python train.py --num_attention_heads=10 --num_key_value_heads=10 --head_dim=32 --vocab_size=2054 --hidden_act="swiglu" --norm_eps=1e-05 --qk_norm=false --attn_scale=0.177 --bias="none" --beta1=0.95 --final_lr_fraction=0.0 --batch_tokens=[65536, 131072, 262144] --max_seq_len=1024 --dataset="wikipedia_en"
MLP neurons of a small language model. Each row is named by its layer, matrix (gate and up: input weights) and neuron, and shows model dimensions 32-287. Each number is 128 + 24 x the weight over its row's rms, rounded and kept within 0 to 255. Numbers have three digits each. A neuron's up and down rows have the sign that makes its largest values positive.
After each neuron's rows, "fires after" lists the tokens most often just before its 100 highest values on Wikipedia text that the model never trained on.

L5.gate261:133140141132103144116144148144116087150117137154148109120084122144131115146139141126133128112150137082113108178128119104126114147112115130158106114144154083141143113132125158174097106149154134082134116126130118159129124162143142134165122112115168079143170164113098110123156101165113083121135135130177118113093135108116154105157101148130101114134175147113146112149097137131115111122054099089089103171108134116093140128117140130143157112144108169151163123116100097143114140134103140128100135131135177126134153131129123094111108128094128125152195128124109120094118119104133112114118090127121104129128142095111146133150073139146090140154154088134104135182122138141125171109080127123113134151145167150120179132124098096135137124126133115127155082151124141070138166132129165
L5.up261:116167117113153127120047120164095114119115153170134096147113137147079133147123166118118131114084143140093182150109150114115128131124094122121134156135136133151167121184110105131124132142141124118097129166133151150131153064124179136184159113094097132174098127139145074154157151125131115132158127121110100124098125157124099137159124135095147109097124099075134123145120091109141081115116144121128130153129116129076110138120123162135109191124123113146147126152114138122128124136144084152128112114127077113144122111135142151133150115131130123139128119114096112111110121093123165154072126085118115156146100131134160160146115112147142088141163137127126108148164131114112179111089148129090148128190139133112121137152127147124151079161122087121133099126155119078134151103159143
fires after: " Br", "b", "r", "ron", " cl", "l"

L4.gate47:109119138083073117127167090103089133159146122113142137147155117103090137136153151130118178101093123089128094121129157106130148129168156145091142125134142134151130106121097140125132155119122126153183132133164090162116140128105143132080113157160113118097085135124139154123122165136149120105125139148144143165139161099123132119140108084107120108120131126127102146161100126123137109099087074087161174128124081140168127139147125122123116112122159097118143114119114097112169153128136107101104135134136134092151114131121104120160148162168158115093135103164136128119123119149144130142135162131146146126115155117122133120100118145139135102147097136168140142099116096123104170085129169151123130134139160158148106182143116138106105118128114155139118081174122144159083090145138064
L4.up47:131163122133134154110142086130114095091125114141124128128151108164166123129115113168117130147119166108130102122120136138124137148123125147126136135100115143164127157156112129145143064143088102137144186114141139107139080125136133117139120071114145140124153123120088122126135075092119085152133110128134131177118178132148107108136134118116154126083143097107114175112136093127142116139115099129106154109142156120131121118105167148143106149125125137160096165127103152107122101142113170154083098163122136143125066142127140118133115142147111111118151155165165131108139137147144108137128160070070161114100141117084106133140115115105105109136138147092128150158140125109130098127112086143168137134128144137128154135123187083113164121143151106134153144116102144141108149154105131
fires after: " B", " K", " b", " G", " C", "B"

L4.gate121:147149185105107136160194149111135101161115145095108136114121144117128144130165130156130116143148133127082160116107114146117118116108136112126088139161125140128119106128113137112123114158125131182117135165130116099159120198105138121097084138130172091158125117160157120146107105112119120161139141118142150158118139094128124153118159184143103145121109123122152105127177112154094129132110154132121139149137085167108130135093152140181114144130116149136118146124078125116131107131117046152155085122178118114137149135155165100122168108118112113069119134156122142144107111156136130103136090136150115130130116085100135125136124140123103102087158135118124103117107178158105122129126121076162089135128184101135134135129111099164078141128141125113112142109114178157099111135102111
L4.up121:142105115092111115161123095175180091126126149137130157122116125143119090141132107136117161151151123114159112153126104127094154115128112123145157164123137138156137118118177071114142135105106152132138148141184106119146108135125132139140123128101177106132124120111098127115104162142156135117131161141174156170105131101151158113108148151184175136135114155170176158141160103119174098146138102180111110112130089104127134115136141126108156103156110134174126133160102122102142111143094113136134088126131126143162186131137050119145149141116127191088120139148124111107130140146121143166150103158131104110147161126109171161138151110123125078108155156125157137133157180120114119146121150087124132144106160148121120117123131095132146139090144115156113122111094093111098124165082127
fires after: " M", "M", " m", " T", " O"

L9.gate404:126145087153104105120125168144114071149128155101169108097143113152143148126129102153157124086131145122101116117128170099163123140121135106120152137149142139138119140115144143128145140107163116099127146151117136122152116122115123133160107125156156107118126119130134030132118151126131118146144103126139122151106108122148101142128161117156118117140132102103159153134149128125135125124118129138098131115133130139136145178165165118114164113106130136162143175085113166125092187143121102140112108097140094118116139126150097110083150126124137126099160098070132123141158145137146149118120134122106111164144163056111153174151116147166134111169094124120118079193103096096139123172087144133163154140124153149137072158115147193144128129131136129081138183108130171117151128119145141
L9.up404:094152141145196116097160144141109151130110115127184087185129102118162178145148134117174103103133149163148112144114161109118111099090141118141137122157141156135142170152109137149134117141123149077126156148164136138162124079080099132147109147127122133124126124105134140109116114191111087137104143123110113100123142131092126151181118145115134136151117129099140149134099161139136153114089123160121113118111146100111090116143116144131148113103080138159132122115086156096105121086121125130112144112150093099121116109101106105130165108145092121142107131128153110104135099139160114146151082055132103081102130114087093129150066147133098108133149157141142161146156132154147102096125117126125101121179167142115106110171148093165128118117131132117155096146175128136087160107142140
fires after: "m", "r", "l", " ", "el", "ar"

L5.gate567:150121108087116134161120114159109145109091138145148131143123159148140122160101083095119108122105153131167147152099137110100167141119125116159123112112123147126144166119140128195132117132101145128115145088135132109179110097132111113121102132147158140082145134122111134149067130113151159127147134128137170154136126173117152136108097128104139122156122120144110137099134145132130137112173087125080134120148111156095134168161143125119110099115116130158123144102139115151097126104152142124086162127137097121142118090156116102127119142135107136120133115183138125111118123162119111135135099145132124122171113123160141171145080128131157127162165151130132161157106117101098104153096145140155085093096139061160110130127150111111122164079175146111084110141120126161089150095091131
L5.up567:096100137126104127109175129148093121145089101146121144147108135102144117152156137134131130080137131136092138125096100121105077186128147147155104108140105120116122137109102143093108129144122129101157152130075121177076145179058165147132145099100101123090144139130107091132150110082133100168126126119120120078130116144107121146132132128179108118123119156093107109124101126131123102081101153136122159114110127120128105140167165130139157160098179071162120159119121111111112106143116129117150065156202181122109143116137147141103151116134091146152123092087129153135170155149092145132152145082116120141125134130131133151157104135116158130108099141118114102142098136112169137077104131158127108113164117145117138136124156106141138123152109130157128148129115147118138127145137167
fires after: " H", " h", "e", "C", " S"

L7.gate567:147129122151115144130115112130134106152143143113107113128142152096191109120175152102081119107089145159116157116134090151107135170117099162172075110118117122111147119125127162160130113130128124163177152175163137136151141157138173140151086142146136171143131075150122153100113111127149169158120122085114130112122116138139154159136083112107159161127170119138121166119108068120136139100147124145101132143159131120137141132099087098172148119121116135129121124117082143126135145131117163168125119132116120144125069128142129103066147146134131135165130157177131144136120094133116157126108095121117139142134175127156092152148148165127111105117189118157132089093143096132102152107107109146193125121133177136140156166145103128136170127174147128104144139146151120113138149086152111
L7.up567:106123110137142166106092070150144128118093135120160156128116158116162142154145122092137115114124145108129145163114154135104124123126139120141156107101085112145138131099114123131146106122136106120154124140176135119122111137142146126145115137154179101164111150124124155134138146121108090151153103155159175146123107121110169114161150133123119178144049143174114101184149122141132150153157160161161134088155118141102115117160075146100135115113110119156126123135069108112102129119140130136095143122133128062109190172183136153139135105117100114107118090095119153162136087148136134166096157141092144128115112136159166119121095155105152149163129129169129126125090092171162155101125160170148132152150129148142108115131146164116106106127146127131107128128156139129149150140111112
fires after: " v", "e", "g", " ex", " ref", " h"

L5.gate480:117139115129144138158158117105134142152128130169158137138155134133110135123118107108120120111114127099131163125103121152099161107137122144176135119138149157154135146126149121176137111103151125099092112143139154118111143141098158145118136133126116107138110167104110141146178141104142132138122145117077137138149069148127185112076117145124124141129123192040113103088114122121126132130134134112128141106120104130131117117117154114117099083111103147145143148187147112148103168104145101121129130100104151108157130175144166124140125114126167129093114099092125127143138142096079113154128152101169145109186137126119177157102098151165127136149140128119081114187164171146142194158122154163152129099131107143085136134170129134116177144158121112139157130126182143108112141129055147
L5.up480:119116135132114138166114141090127170119116133107126158092121103114106151120149136128093144122089137137131088149126090110105133106143101130153139105130095145117172128110096127153116085102126142158121100128106170146103112168128113143087110102170116123139117106119098143162169114083132100104191167136106142141126085153131116128125107076129099165113112154097146118092098110133128166141127144120075142134099131152153127132086117138119089112107150167131148144200142114108153152110103110091106130130124131123127136147123135104107125110067115082096142127097154160117123118153147131171137161166148115099133152113147146130125143157124111127137150083090106131128142123127137117072141113131130140103101116135108156164138130125119107080147106131107184142181117174086185123127121139
fires after: "ur", "ac", " f", "em", "am"

L5.gate515:161161164119154153153128160127136161118140107157123098149134146132117119103132111133137111133179147158161136171139103185129129112099152127138099132135116160117133134137088129149090134109078123119161143131114124086112105127139134143153114145157134125152149135111115122175159091131150161142097151106105163152172150111115149159116147119120133113133156132124162168149117166143101209125099142105106130132160119128074160160130125125131128140096092157105127165117152123124108136121140119085062125156130126122141122160075089166113148127100153129142157130120181093168120108119092069117095134152181087100130159131093126127110115122103104115119124145150076120146118155091162142121135143121133129146112143138118146151138079104142128118119150114106160098154094113130125142139134120
L5.up515:136122106100136111181100116131169120146088126097098119165109144108132135129107168141117170102118115150154163125155150103118091132158090123112108144120135131144140123116104184127117125143129110133156145110144132136149122110122141142163130196174135159134108125099159121113136140145129128175174108134132132145150152084173115144057139134140075110121193156127174139131122111134122164135137101191122109142114124130106131119139091078128124160134108113169162136136126091123115105114099149147069092132115141130135132168117147129111111122095135130168136097160137146135129144175100086118126123107170124093107141167149116152132108131135126134105113129132121185128119133159155153105130130137142134140102111180125140139085124125135165131144132130135149114091136128092058110111171129
fires after: " B", "b", "′", " H", "ol"

L5.gate308:114115106157151136132130159150135139138143144116127134166121105156133115097080108091113108134075147138130082166155117107089084110141174137102103076137125130112146145163115136144144119102117157144124116097096180123110093118080144190157140164136126118156139160115091117156105138130068075157140142167109129160095126178113097130111155097112153143180107120100142165149153114161154110127157113143150092179153148099097117160122154153097128127116124156148145131143105142125153125170131119127118122093174113117145142154130153100151159135189146123114112097105159106103148155095138182145109120094108157178149135131159138124139169135090120180114171147139099149137124160118113116125136143123124176118177115102122115127096112090107153115143136141148101143128154125154130130121107136
L5.up308:169115164127134124143113148094164124094066143115140100118183109098102172073097130103097124149132155139148119121074137153155107148067150174157091145153110123154113138123156126137124130115108118082163138126141136115139168116092132117171113158131135076127134104138095152095112099143115122112156113171148106138137120114128120123091141108146161139155092098163146105126102123137133101129165135128115101126125135112121130169137126146116118142111138140118119134098132141100112121119138135109141134135174147149101133137154148151108149111116129071107164100156119077108071123127081125142103117086096144174161165122154137148130130125114138118120140133180132090109075135109105134112166156133160134170193140115133136128140123135108135122143116135140126114134094129155162116106137139
fires after: " s", " al", " Sl", " Br", " S", " pr"

L5.gate358:133105101104142132127151127144120133103101108129064100120101122138141108110134123148137124143097109116115161162132106098115099143115115138134130110116124182126127155131110146126131129134107097117111104148130119121120106117146109100154073135086138154099148084118155144144106075126118174159115145098093159121118111135166105170170054152152130112161149155205199149106086131101129110122102117149120137098106138114080183133100122095114091121110124149124130135135134079147139108130134133155129111121085117135104143094169103130113110179095136126105129123145133132145133131146103120125089113109135102138155134114146145126159116134105097097170080174142158121107159135173135121116118065118131140120153141087177127125062160115126146117144137136139113101126168135156150116088127152
L5.up358:135110129134145121125149126129128165139099074116112142081126148137135128174133158140150132133113113141154085168086117139114109112116099098104107134149129129135134146129106151132121139152110125148158107138117124159148129111092166097134099089120162060148112118142111151155148145108164156124121109104121149149117138146109129139142120156114138132153100097103139119106118141094090171113077120127114129092139172108146124121073077154157134060101122064083163136127161133124097111147130127152126135132101180106124140138155114143112133130150127159141127108083118121167149123133120120126116099155155085148117129110098146148149109143104162139151063102132170142126141137185144115120133116088091157136121165122144080195108117100133145095174117136119148125059147119142150165112155149
fires after: "h", " H", " h", "g", "l", " E"

L2.gate396:120151148102145160143143165131091157083132112171153106116149125145102163116112143120128185106152052124150130114101137158136131095168145122129168121153120134139168131097169164102127140122094122154103152097078142160120163156112099116176086134112133125141114143163159140125111149138157149136080148096105108091113137088139120174111129098147166122115132081151148150149092149104156122114107141157154112140086129136154090133132138119152153111148151109112148091104134080093160149076151122138114141101110150154100188154103086117177106098112095154134144150139098111136144131137143117105121157153159124141097124172113131143133115161114148127120114093137120102094140120170140099126154100145107143161070127102120105098162176142113116141151125120130139177119154134122117126138163146
L2.up396:127120131137158153129143162109150120114130139132104140129137116096121182149149112098086142129100105116127125161174161163159149124149166123101137140109158127149153129126134155116114135125147140141134140126098145114140146121098064149153066121122160115124102095218136100126131139122118129116149131109098138082080139135108152140159125139145126141160130097118157146148150119113151120142105087130109147152120151101136111115124146160101132108123153145098151102109112147128168159098143104112190081086110143125110140147173122114100120084121124161141149119096096146146147131140117119133078166145107154145116118092115171111148158109120114152122111144077128112124145123116123151124171092143113150097121125108134100089160156130149090181141130118115096154172151083085163100118176137
fires after: " m", " M", "e", " comp", " n", "ig"

L4.gate210:156100178109135128117137131124115100136117094138077132136139117144137103128083125127149102149111116110161157160164172159093150108129122146110085097130176113114136100117076057136112137153195079124135127133139143108112143108144115115122104110136129134156120113146092129145106117122090139122143137091101114128128081124133178116067120168146156144160078146110155122132142163114106118086120163131131134143072132153122123141126084063113125110115117186137159137172118131088102078147158110135154117132134102142092152150126099124114105110152104163085165139125145137141154146159108123127125094135181135144160112123152155120105133161122136087177112095130105101116110141127133118140135106139119112103140088091153084131117148096126153102140144132132085128115179134138143157147109111
L4.up210:116102121113090149101127149125143175119148097162070119141115125085126098153137121097161151160149132157134112094140111163136098140135081118147111148103130145153155130151107096187109126107075087123103110144157126160131108103146158110156133140140109106148134128114083132120089106113097162141131090066149156157153141097102160171172162121132101105127093089128076147123134198115104114121124082179148147163112111153140117137125149081167102117105128118111125156099148122073111120128131098141107119145125139106144143111150106151127110087139124140149149154128115140164115121141148110142106159167094117116071138090114141162158077136147120086136150106116101125161116131114157127167103140175117118134137109100113131105132146073127122126174179137104121151109118164121128159102113113
fires after: " H", " T", " C", " t", " c", " h"

L3.gate582:119131110161091138119114150138158134129095136185104121162143080107103137170102152132116102119128157146129112152169187132096093169105131111096120082128097080163059138092096114133108157126150121161142129105101168111106120153112141128106138124114168116144132114155101161163083144153131152113188120103121104121136106138139138151097125141120125109136116106169139150133125102122129128115194124145154160119132140117109103141132156128163123139153137123146109109131122166185105135153122159132154150146126124138129133189137114118118152140111120143114122127145112131158132124117098115118136133109130172134139139160121103149115100129121094131122154106114146113177090130108134125159166114144122118108128116122112132149120116131063144130139127100206101132136092139156116183084097114
L3.up582:130130175117128086154164113121173123120128131100156137092106154142089115138161155148156178134106122149119118118094172133105125131129137160155154156197145158145097135153159096146118111124107134144132131107118142131077067108162124123179150170137164118127135120151122137111123098159130151080138135154126121123136149157128173117138136112122156135153141111126126108133115177140130149103121149147130116119137098086135155105147124157147106109123123136149153141140132161102117115133160096114094151118112120122138101145147128153114146132117129158155161130126093124093123116134119167106118107129145143092179168118132149164096111105090149160141105145172101131167141131175108128103120114111123098174051148122100099165159119171093134135179078153132115108163145111139097135105149108
fires after: " R", " s", "R", " S", " Sw", "h"

L4.gate413:121105101171127094110144113146116148110139119146155120149124158130140117149126093162131092164111130098120170139116091103113106169114131138121150130136157146107098103119155119161119129113115146138147135108153133150130109141160118144121122110146147080108133139110105166080113117142099089136158143123135117084110127128136124139146070145122127113104117140153115134169140117097101128137116127117118119158100134142154167142108068154162139116120111140108110118113175138137149115162118114136130107137106121120092113165146104143144146122113122167127149124107112162162183175097103154136135141086102115138134140137125100127172108115180113128119113138141126134083140089171107118085132091073183073125094122096116124105121143102131113109135189149112131070166135089122151114137125155
L4.up413:151127158167137113110106147192142098139113129139104168135152120134119106150100117162097145134119115119111130146151137127137094127115134100127136129126165120081111129088157146112092132150137169178142200152104147148127105122131151153109106116128106093114073147108117132111140141108151130118142162081143145095150135116063105093117119120135101155114128131109167145141115140092071100070097122107119172137129091164114135171114126104119135108128116147166131101160162127169104125124095140122149121122117138137152111145149128121107155112172112123158134144153122138111116133169113158098120092108136132110105158153123167148143126111129128113118125105091092097127134154125086155123174141105141167070174097151124105115112152114124142122140091089110097101095145128170128094129132162
fires after: " E", " g", " A", " ra", "i", "ra"

L3.gate1:159131125106133160093142093131188144143107150148125121138167145142106131102149116154124067144129155125120112129126130181132154107160134109146100168136103156129114104125130123158080116113129108124117125132121136109147103126113094088157144121141145088131145150103111120113131124158138138138084139109176134105112133092095149161118111142116096158192135131091128135132138092130097087149089131115135114124096103137121161122117091138155119115176146161112113157098105115120142114124122190094133131127122115138136116156161161123125115095115144097127112141061087130148143112130121143162178093095129122070144152103109146117139126116077182116157102155134173088141119151118140159092134126117130162148126124158096179146147141131135127139121118130121130158098082123152099160123107162
L3.up1:134100118134138137137118122162136148134101161114105156101123126137131126148133151093115099108109144110113101159090164154150157115121118121087116111154089103109134139111085110138118121118139110134139140076151120102154157090106111108135142147171108126136132143117137142104134135140118129116173165149146114109154161118144132131149102134133113128132085120112180117156123154147093146131139102132110064084116138132143168138119125164136116097121115112128162159099129115121126158122150148114073108127100136122132115102138164071162114135105119108114127099081128159138123107138191105168163070125140148053111122125138063120100102155119115130086095134120114120112064132132153150138149131109121176147101132138101112099126142116157177163114107141096135157092149166122105086115129175
fires after: " f", " Q", " l", " L", "em", "um"

L2.gate94:150107171119153142098130102132110156139094135121108121167107128139115141155148202093098098118121141078076161107153160127140133186132137087131145074133137121124167164107125127155110118128100111170143172136091119199166128167133160129131129136116149168113133163143086116129114153073157128113123141152133127084083112115124161130179155108161174104115145151106167121121123167121102143102122107100129115154128128117159118111126119135127127121119130136108114113179117135094122156134122128157105093107118130146114144129160122131131189132128140151126133113134149098149175139185112137091139143131159127147115135149162189148128116129121121181112093113150082137089145124129140090124145151142117144122077155101147127122118135102104096133111150150118125105133150139116095098107109080
L2.up94:146130154131123138122116136127096125162156083126124140109118095128116124157121113145103087137169117134114093105160140172191132099116157105075113103123103120120115153118153136101127137132149130164154134132119128176100086134157128108084105146120159125118108107151092149106125136107137110111137124138124116107142115111113130151096126126134102093122077111176116129105102150086137132130104074147136176114114128127129101128139113146128163102191132138107134115103118116117189118151097128123149139113124154142115128161083123094153128104074103134107118123117114132144101154095119099142120141173119123120094072096148171121150161114153166103106110149085132133154113173120132123119126097129106121159080116108160133119131163141147112159118113092139079102106140140125109132140153108
fires after: " N", " n", " g", " A", "e", "N"

L2.gate524:121125132082128136117151104166127161137136164117103160129104074116125122141074097088105155112148133126074114122141121166112166109133141118170139122134110114140110075159111111139071149149149159143067122089150135081121132182131142142107151156145155117093100191131132125124152136129111160135110158159140066117139151135125098149149140141111149136121116137145151133135120136160141130172113081133146128128121105170081155176101140118113147125160121136086138120150169120141094136147181119166165135162151151159131131135105132145121140116124139148149103115139143107164166131127185091101165106156141129093112125156132103076161133161141154142138104119111128103112142157163144092082126117131166115139113102120080144157119174107108163157126120148110127158139116122138093090143128120
L2.up524:141182128121106104134175108152104114149084106134117128114145100159121138129150126107145154125123121082178132100117134135103131084176122143142186125153164147048170096139153141168143119110124113147089128124156129164111107164132144168145154122193124133136115161133159119119141140117117124131152142142143121105160141131132109129140135140130128174124110136067123178096103108168155109135135144086065098111109149113102145115132160100129120182149118150156119123179135128127105121180177135137134158158131130138148122111126113126112095120131111150133194139152114119127154136124124145139152132154106076118127131155121123092145095171103161130146112129146098118146112136107143164104112131091134110116081117122113125168185092143132130108136115150132158150122126114128182112134104114
fires after: "it", " Cent", " ch", " direct", "ct", " Ch"

L2.gate78:117125100142143136139173150139139126145071140171118168168085116133123114120088158095104114119111127101073148115114137105136162141112168146136073120104112098122140123186103085089149140139143102167113088100140098118118152114141103100100163102130156120138127144150110138145116143134183137127168120122119099130099148127110113174101170154125125135123143141131123120126135110137134112082114087138174116125092176143158106138124163089119149129169168090114151112111137147140107140151145097149141157127054107108091132152141119124138109113133164108112158156083138123118130133067125114116140140139142113155137114108100104096150124132119144103153136121139112133163148148123154102123116122101161128162134114135080162117170132118118148171146144129124118109102107161108126168069124112
L2.up78:145127129129098076170157138168133130129104118136141131095111115158156164114121136120149111123138126134135131093086141109111120111127103142109127136150127103105155147171091108142125107147149077152127136138134092127123150101154140105108168111123104123181169147124104113130162116090139151154167117106153128133097147086105130148152134139109127165073149109093108137127147152157100135112116134116118097119115127139176163132127121121152127108130095130123154151126149133087141178114142094113157142144097118161063154123117100091143127193145168131147167162125131104117142114118151129138112121155186112109142131164141056124160083108122163123147156123149121078135132128151136141110110115108161088136088122150103114078105146079094138118125149121147134159124094176093115104126154115
fires after: " L", " l", "im", " d", " st"

L5.gate746:129111138102126131129107148141125089160132135138127111148114102122112091129154121081140091148155152117092137116152152125097121172151138164149114101116112145151156122111073118124113156119151119166096180114133120143134126153120112114102093097176129130081149142129094099160058133126094156123137154148104123093124135124158117147089149123144129110122124133135159180103141123134162136086156173155169151140143108126129128124103131163166154137135144109174103083122079067128169126126144132150065128118151097112166115107110108125151118114157134118091131091154130120112149115076136144139082082151103081148130164126090129170101121179124076129118094163159118113099116150122154123130122105107150108146126091119107156115124173108164173118118122110142110120128128146115134115128154142
L5.up746:120101116133132128122120107114132121170088127133099128082108096113137128167117121134116101149137114064164109114137131134122158104160081174108137125125146134115113128109103134118135143115086110130099121085160120113134156145135129133119119140119111186090149120162110058109133106118140121113154163131142099121148176115113107109116085120168133131119133134109167116144141143164124153130126156122140149145120099155118139104095112148118107145131149136130131142142085123133164130188070120136089126068177129097155121070181117162129090120119071097159172138165101101157163143134140186151131073146093140137111117169098137167122105190098156122141124154118130134150119192123165130086130173120102090141101159101151167107131115128131138118107121137126141089100121134125114104143113110
fires after: " Ch", " K", " H", " ch", " W"

L4.gate651:163123115106094123188111112110130105097107128097146077107137146144130150112136155130146117076121103082114149156102140115122090104147159133114109129123130157142145141135108110146134094127167084110113135158144132150138136144137161135107108115072140105126148110089140128133163134101070123143136105104139156096166180092172153114115150131197143133093142140128122137155061094168097143094076130079112122134102124072099107108179153090117145156148125116154104130163121131108140166125119114141153132162161121135157144083126116095153167160113101126081156109125151078159141100140110121111054130146138133124169128129123110132112116112143138125088121129154096133177104149108108108120141157127147107155148157174125150127091112119135125140123130132140166114130121131113126140134108162
L4.up651:125122146130099143130127147145156100120103115104107132123137123112104149085140115127114104134156139090145107118040160100112119122110108097110109126145141104127165164119183130123172092093137153124106172095145119115143155152182106155103150048128145146131127105153110100144115116116159148163099152128126106137121142097141119093135090100128184116120102120144110119147137160138115099141170154113129141150140117126113161118127139144127114153149155120116117156101133124125131111165133100072111114142155123145116162127123122121168095127104123134098162141150151131101097163080123100128132144111114124101083157091093129119162097137161132111115126144106142135117108178101123125127104137126125169162094161103070105142113123120091168149122142144153118129149102135132159169126112147
fires after: " B", " T", " v", " K", " J", " M"

L4.gate281:174153095143174119128095115099133106119170122140086139108136127142109127189101152128135127147092145152104151165100168156142136143090099153146145129100160123163089128163101096105162101085103142122127140157104109100122088122155102090136163155109117102097112088160108136135165125113132128088114126091160162149137150099122142078135144114151108117121144102183133126096140105139128169177148074161141132122132111127125132121174118127159107146127122128138185156130134109129083106134108117117092068133129158125157139121104120127141173143144154112148152139147111149150141110114117089150104170155109124087133157149084091140154099127106130089155093172165145108146156196115133114111090169144100130132159137114123136133113097098123144161138183099106134151134107115116095142121130084
L4.up281:114115115124112130112095143140159121077114136153140113128132093123122147156147153112112090168088100142138126150152141127149125127162104117119136186197082098149137082141100111149110135144131141155128140138116135133133106118130119087110146155104091118154140146094100157188144113094086087113123139145144131098135092139152107120143136117122103122132126129130154173151123130111141141158136121091150123115123097098084138190167100105120122140131140160147148128106131142141137103130095183138112162139131125183114129147143116143128143142169097120095115132131107143161078129145062104131114101149113121129120131147133110091127128123107159159136118127153109164115113135138161100141118149122121117142121164148081097138116088127121131142118175098145078162192144140085141084122134199
fires after: " K", " B", " H", " J", "k", " F"

L2.gate794:170152135145111130119125137132149181090145126153126093112162125174143116171127121133153122151154086113141107079143129137109094119123109118122121155121132140152116108115116139128153134150104097145110152138116135149135138207141110136119109105153126150123103129111142153109082138114102128141074115114164124146100148086140144107145124132165123102114103087153125137099183149128150126152106106121148143152094122107097111127188177133163116130099122140113185138078117184158102130082113114119107130145140110166161153139134095099128155193161144147126095116126159154114136147121161128129123164123118121163085137144090121145094085150141133141144142142113142119096194113165154108122096132118154176105111157106130083114090166125108125124139146143092125119117176165103147085148122095
L2.up794:140068109143157095151122137142132117113110116143174132166153084127129136140094153120146130168130126124110097097088154144102111130145156102119189175123146140144105147101100144115166121114133068200119131100139112168147135144133112150080102127134124131133120141133137101140167130107121102128125137105178133129140176152156120082132133134196157117124118127171120117119121147158151120138112177130148140126117112105114118116137109089149128165178131132133136129119127138136132107115155079149178118099107134125130114133151078126088136167123161146143118087110157137152125135137062098111109128116112164128115133122166145129145159143145146114131124172085154107133114158115153132128101112125141124090129154144111069084112066131125083119171117119110161096169123149122155120149124096
fires after: " M", " K", " m", " G", " g", "ik"

L4.gate790:146143153103088098100113110150180137108122111117083117165150102150188155154118107085164130111157120121157170139080144130110096159138128132161179147104149117116152151134135121085131124106155116135102152106132147089142129134131162147175093134100101110066103142158108167113127142127116091141139106123105098122116179133172135106148123123171137132113156098115115147152094135113143113079133066142118173148073084079128086106120112156142149134116192126144155133133116167122138124162093101176122097133134135147132108129099081153096169122146156162120144115116140108159124138117146158126112124136120145149101132148119099139156130129162105100155112115100102099163108112132127123136133112104162127107119126116142125094130164100153114104152140103142138089095127154155147132117130157
L4.up790:139162163148097129104119100092133146131128134079096144122126117116154122115131132130139148105125120112127102125119150186087099140105153119124130147136161124110106141115135166147128141093156136170086136129137153151117120167123157118148095128109101102121152135127121189116107103149112099134143086112110136127093107129125123138148135092141126133106139109137118147130134127098164174122115098108073196130079122070104144142127153102130146134102122075098098109136094150114196129164132123126158160127150136138137077106080110115130077155144096179138104127124105146140121138114132146108145154069104113107098149146126155154147126130169086149114134103110135115127107115150078099109153126157118129095104123150114126112129148121146110157099118069123154098144114146127126080104116125
fires after: " A", " G", " g", " O", " a"

L2.gate229:114150128153151149131080089158101147081105096165145117177129139102158125115131138109134121118108110142092151120144157139123157090172153115105134064140159132148137101135119143117142104110087179104158131140149078098195150095123131101138151114092106119140120175146113098105151132170091117168136109122150113151141148129126132157112168084132094148140082149134130157142102140121135146129121096085173131095131139132124166117079154143096127116141161169155128110104109060122137143113144137110130165157152112106127123125147122130129134139081115118124112104120153144133106149151121174105198121150153148099155113105141127125145118139143105117106112097130082130171134134141164117088147120125126135109113120152129169121152136137081126133079126107110107127106143150130161117132099134
L2.up229:145093090086140168151136123112155075140104169097144136111114143163134135148145084121130128146101132151114135132124131115147191130146133138134106167107132116114158107149125144140083091140157124094096125116096147094130136145110133113169156151132141150150127103148130126120149137135114153159140158151134140147155116109124130174118146102079093129130121145072135110130144091149146097094118109154148124127122118146099181174105128136106116142128122140105131130102190076075105129127106145131115151183127092084110126118126140132122113102158119101151115135106131143109141131163181123105171122096135149109128125117119151110124158149091183141139093145161125141091138132112152146123097107120157168135089152123123162135127132117141119169128130131119125144145118125111188150166100172
fires after: " p", " l", " L", " f", "ib", "ian"

L3.gate98:115164116086099112115123107123138141144154079145172137133141127170142117201124146124100135153127137129128158108118115090156130123148097121093093117109099113167124128105090121117131128106155140105124136121135197181126176088114085121108131140160126102112161131139155135150132100097167143130130115122138137141110133089106117136148113122116121116145123160110122122101104137089126112114078135092114138139105102182179142133127171144125097147128140114119140123085131103112156115168128131108144105080139097144144153122124168140113127138103064123128110137092096095159119124110081129087126134151106159140147119150123137165131118117135128135111123137141111112050139124098115114115159110112117081169121147115169150123121174148136147097115154134119106107108169119117114095125137095
L3.up98:088090133111169119137114097137161159117104131150145079099127136146101108129117097128088125163093155091073123103141133084132082132140132136116163118131119108132134113078109134126133165104155172165144145118103174157136117105160086093128132128153155116073137155129095108126189111112147141138151111116156138108177175097126136137102112116171138125132176130130116186153105139126092121102106140124134130157145116129133128129135120152138109106145127156134123105110144108142096083127086185101126124092127166130146113134134151153124114136072142119114134114144120099113131086111126131133125148097128162144136133168151113081105148094124119148129114139116116110144150148151132159132158107082158173154128084117112131077107170089129154128115134106111117077119155145115125086132094110
fires after: "if", "og", " g", "ra", "n", " dif"